config.toml
num_hidden_layers = 14
hidden_size = 384
num_attention_heads = 4
num_key_value_heads = 1
head_dim = 96
intermediate_size = 1536
vocab_size = 4096
hidden_act = "gelu"
norm = "layernorm"
norm_place = "pre"
norm_eps = 1e-06
positions = "rope"
rope_theta = 10000.0
rope_fraction = 1.0
qk_norm = false
attn_scale = 0.102
bias = "none"
tie_word_embeddings = true
parallel_block = true
init = "uniform"
init_std_qkv = 0.0278
init_std_o = 0.0345
init_std_up = 0.0398
init_std_down = 0.0398
optimizer = "muon_hyperball"
learning_rate = 0.0113
beta1 = 0.95
weight_decay = 0.0
lr_head = 0.00794
max_grad_norm = 0.5
warmup_steps = 200
schedule = "wsd"
decay_fraction = 1.0
decay_shape = "linear"
final_lr_fraction = 0.0
batch_tokens = 131072
max_seq_len = 256
doc_mask = true
train_tokens = 464200000
max_steps = 3542
dataset = "wikipedia_en"
MLP neurons of a small language model. Each row is named by its layer, matrix (up: input weights; down: output weights) and neuron, and shows model dimensions 0-255. Each number is 500 + 25 x the weight over its row's rms, rounded and kept within 0 to 999. Numbers have three digits each.
After each neuron's rows, "fires after" lists the tokens most often just before its 100 highest values on Wikipedia text that the model never trained on.

L4.up192:434509535511534448467490480509475507468523526500525484505525498472477470488507504513510504499493537504494513480521486465460524518573502488518454493494525443496526514461479514485465507511478539499503487530583462520496526469493482487505508527540484489496508526488528494517533492485521522475519503528491513528495470447514477494503494496487567544501493472488523446487506463545494504509451494510489486492492487428478509466484500432515464524486489506498514525497522499499572496536435539493547506464499501478482536504492525500496494501456524508501505470500480521468526504509473499469507474486470504505516519518488482492542509492497465497492487482509466506478510497540497491473535518530527498481481495520510478479475484489538476496484467459535527495530449480502505518510512490
L4.down192:513454538459506506465532512448474519504526519522511537516462488458482474461475468515511482472532479504540513493502479463533481491498479514470516551461524491469464541522517541533526499542483502504486528493521535447495488478475549543490468465560501566446521499491529493562477500499505488494510499525500523513496503479520471537510510467532452449545510551489497534516541523474547479519468510514499506512465487491505472497511501509491540455485480477515486516475477518503477457491566524492495490526467489484555460469497539505469534472514524514510507529548523485537493514502489514506461491514488511528482520504524539498456519472533521479509497506509436513525507487489474523480510479486547492510453520463511508524484505519501495474502493469516482515465500520504516450524522520
fires after: " Q", "w", " W", "j", " k", " K"

L4.up987:490506530479493518458490484465495503496528492492497470486529537477492491518486511513475495456478493431501547505513483502502515508480494499523501498515464441472551529534503469520540489503503538506482489511505474511487502531493513525475505538537486529523523522452517503538496532528504452512530509498493482519526494478498543481457476468512463480505495507492494489499498501484497518491500522475459540440519449467489516523514499467456494476487462498515480512529482498489521504486469490457509501518487533496494487515485540498517466479524481522476512497454521510538534470522495487504531500543503481512507530490508543478481405499538525470510495512441504459522493507499507472454541491470470471484510533507477535444519505452507519496516513486511498517546489525523521502517529489
L4.down987:475528488527501505510502486539505514497518530519501537496506539504518493530474452493514502477526522519515498497513451498495494504496480549528492495489502483483502503509466493489508474492547488496534485489464524532512482499511465500527487503453501537490532531571512528506556515506476521524438522497470553496536451523528531493509490507533470547523438514495475509490492478524480473504530501514487442475520532503485445481436493549514512527502486452521512485540527560505509557557476510495478525556492454490523474510478504549499480472502491494555544471508446524519467508500508479515511455534526513498499492527514515478507495541515477491489521495474524526499501491492539488507466502509490516489504516460521516531483504508481552503560477506476515513504550465495514552464496513
fires after: " wh", " help", " caus", " g", " Wh"

L4.up910:494466487456519510532458529499518501491516469450497549494454476489522520551505501520499492506503484494510500493479498496536488475514450518488455482517569449522480540478464510489507510462458485514496463555490524477522468524470494497487470478491493523489534523557541513493514468523519467498475489543521495484504504495499493515531439503472557480466467500503512506457500457488505490489493505522498514484495491481540469516502525503522483544534455516505511477456489460498481506511502521443432483512514513502520519500500499461468508493514454492472491551465493522470448514526466487507473510483514510470523482484524486484478522558513448486501493452480486475503514469513515512487538462450501524532484557498512471487498512459516486447511492509439470525489472501509497500492482507
L4.down910:470553513501483513444518500529466482535514485524506475509507453490485499525510473454516523457461518496514492518508520477499451496498494476530503492523454519520504443546462459485501480516494521498463517512546474504465471508527513516464545499508472454541539501495489487482470542503476513525497500460465456553494517445522489507480521494527489490466515535514494472503532480547528516478479476520505478482480505467512518474497488510537535529501515481493494483532522534503497492435498459508490503491485503512511477493519467499525500466487496523497494478495518477499483526540505457509519510501433523530505514544485545517494516458492500469504510492490518524481541561451528462510493506508449515472503492510495487498519490509509459540477506474487518575486503483505545519515512497
fires after: " m", ").", "M", " M"

L4.up1478:483529527510506490525494495500505489479458494522485500446503460495487526469515508490495487474491492519517504503517466510515507535492473544487486502519489491487495504472496493514517548527527463464561527453500488493542496492481523508500501479547509529524531507520482451521507547512481529546493521502480508513507510509503481526496548530476480491484475509505474487530530521472494486488429547472476475520516486477493529440489502500465466506518493504483489467503494496525509504496537500536496533522508565476491530493466512494485486473502471475486558470502516484522498479531526517493508466530465511531516518498493498502446501492535475501516492541480543458510516479502466473461515472521414559543456507477523518501439482496501563484467494474489529467497518508491500454515492505
L4.down1478:486493510451506491479485487469487462512526528468496494522441509480515510512491522514454472526537539495515515494481500509548482502531525463489513517502522505469520521514514567493483431524473506517496449503479508534459480508503486454474492548487504511487482471439520490514488488503536492510498463495505510485485511478458486468509499501524490484517472471482458478494485513537502528505497512522487488476508511451526496522511489561522530502526517519548479545508551523489493517536537502473475483489478491498483523512525491474512554468460528535529484525489507495479510565491467524499479513526541484459476475538496478506522504457475450499495557476497512498506518532474534501497525511451532452444497484509518513515534502498486474512504511527495511512536454467527510498526490490
fires after: ",", " a", ":", "aus", "ass"

L4.up1487:518534490526512497528521491530508540469482488448446506501527524470523482545482509517523460485531492479525514493462525479467493484498534483510505537530514503464525478511511491479475473515492494503511527507517564518491474544517506510512545487490431541507445513476524474502510489503480492515474539469500505484513492495518517458487515445503532516549506520488537454512501518498477465501479483540488476492522493509495500489522493502484497480421551543509541473532488503487463511493499451435489460544497474506539504499494511483522481462486514445507466516491536498485493512477511469484470492488541479458512474502466508469457470467474507464486527495499500489422509485467509515538503481483509467483462539540477499517565461506504493514496468511502498525527494493501456536485497516
L4.down1487:499461535507531522477506518499527549497535489487511514463473515451531457497486506460508478514514548511502578531518451513458535535493547472467482503485515461480473494520479449505483489434470465480500457488468462488502543518541528534506482497484511505453469441522479498481509451512508540500535520543497494488470470506526487492462491499543497488461519526458493495483520482515507519507500555490497502526512526532488491518458494490479483524516471507448497513469506513538507495501490513510493489498508469433497514508471443501522499495505535501478521497537515442498473499492501504479487495499501510509504510485534452511507511479519484523508489505460497504517511517452486527457507529509487496518496515534497475509489495486519487481475485461503546528464493496458469496496521464
fires after: " re", " be", " is", " h", " e", " E"

L4.up1405:500532483519481503502486489477517498489477508504477490508535486492482508432515523497502483442516499445490496503458494491472564499552481516523468499536503493494514458508494478503543515526486479489505490519463523514464496512495488467524535484524556506488466467525532516537496511517529510487483484531542493474496499517487546497490510501531519545531467471530517487490494493502549454511520493542501557512495507519480510511509489486498418464505484481514483479489549500504478523486494476485525492481528507488458477484484513512464511472457494487446505475466512491547474506494509535505518446497498539469515513570507524489503504483464521516518483515481494468483532503504505509462505560526501500547535495467472495471543460505454466495536506488501501480536512484524488488531513507
L4.down1405:553476529487530459497515459469495513526510498460516501508468468447499483465495490550479464479521465501518473495448525479525538505538523529498521490525504481514481502534490526508491484514495513490484509526466458476501512528493512504442458534519488539496534449504510511484515479512477463516520516510487510439497507513523473511524483538489447501499537504482487471534528507540471488492523504502507482494476459514479536521534539499502521499499533469523494503475487495528474479521538504474514487489459470490499487483493456487439494522490522487538537499541468466436521530505501480467497492526502483538494473557498503498465485522549473483452474499484540483516455478477534498480484495477532490474498537510495514515506459494498516511530534508523509537529474509461505529476520500
fires after: " U", " T", " O", " I", "-A"

L4.up1199:496480482510488489489522517504506522500505529469500443507515527508511495453490535493482527511483478514543494471453468486500476484516505503463502486504508468476474508540521527471526495510468517502470467535499506540512521530526488499547523506493507531495480493576508491470518494495515509477490488497531504486538491490535517515509479505495528468506482485545493477500496487452527474499503498457467498500520524430467512487475468548475544470529501514514473533485465488522424519479511488444537480485503496481500478545518523492503485465467500522501495520448511506484530455494491450507465529506495505485496495540528467552474524504464492491499490469530494518499566520524472479519521480490486533515446497496528531474505515494481503521538504468544515502526482518542514501539474521
L4.down1199:532495490518469474544504508504499483507450523495495514478449518509505533509535440497477493478568530478461493508510477494521520476495459488487514536534525510506517484526510477511528459481483483487506497543505516477509478488494563518492456498518482473467535481547520537533493525512518465519516555517520504497483427505486461526485487504506483539514491500481525507507487517505460551484480478535502498540520515499473472479495480460474503515454508484471580517509511489531520515501521463504459481518504539574518482495542479547515481465502512532563518487520497485496459496495521516540498458479483494514526476517493476506515479480526495471489515517525510473461491460482492509498459539538468499511508542494497479523481507524493516484484510507474471460536501487440458496498491526
fires after: " B", " b", " reg", "ren", "ric", "ro"

L4.up686:472490444491474455549538509485488494508516526511465497472507512544500529476485528534506494509525516481474506477468504508532491515497471485512491497471528508505508554500484475581507487494557511500509490465466577509450487507541519453472537519513527467468490517502488512529529471557491515502509469533499458524523458497494539536500495550549511462500482458512493469539508518491480521488485491524486513477457513482468482520522505535489524549539509544458496551510487507515535481489506487429490487517509493470475519498528502504505513473505477504509489452507470485499541477491466511514487530525483497482507490517503525481528507501511513468524476513487534527517501472459471519479465496514524557485504533513515516440525511485480517496531517552481466530489495457511500495502536505
L4.down686:502513509473539475457462534521488527505518504509513466516493514526470483464489509514476529513514503509563508512534482523479542510477465491464523517482474508492484490476547523488468517510469514458504524479507476438506499545489452495538520521518510499510473478524517492502472511495491502512517567475488499503472525470445471502500561473506475505481501519469543489471483529465520506488508527521459524509503485534500518498498488503531435481514473475511531504499470501528561501505474507531510504528474500542513526513484487484448473485529545506488502539507502532496453552511521490554561514470483519499494510510449465488496493534475455471499509511475474524492535514473544537508458493469491542495518474523517532519519469491468509502452490463507527446541509508516478525494504510
fires after: " J", "J", " j", " dist", " Law"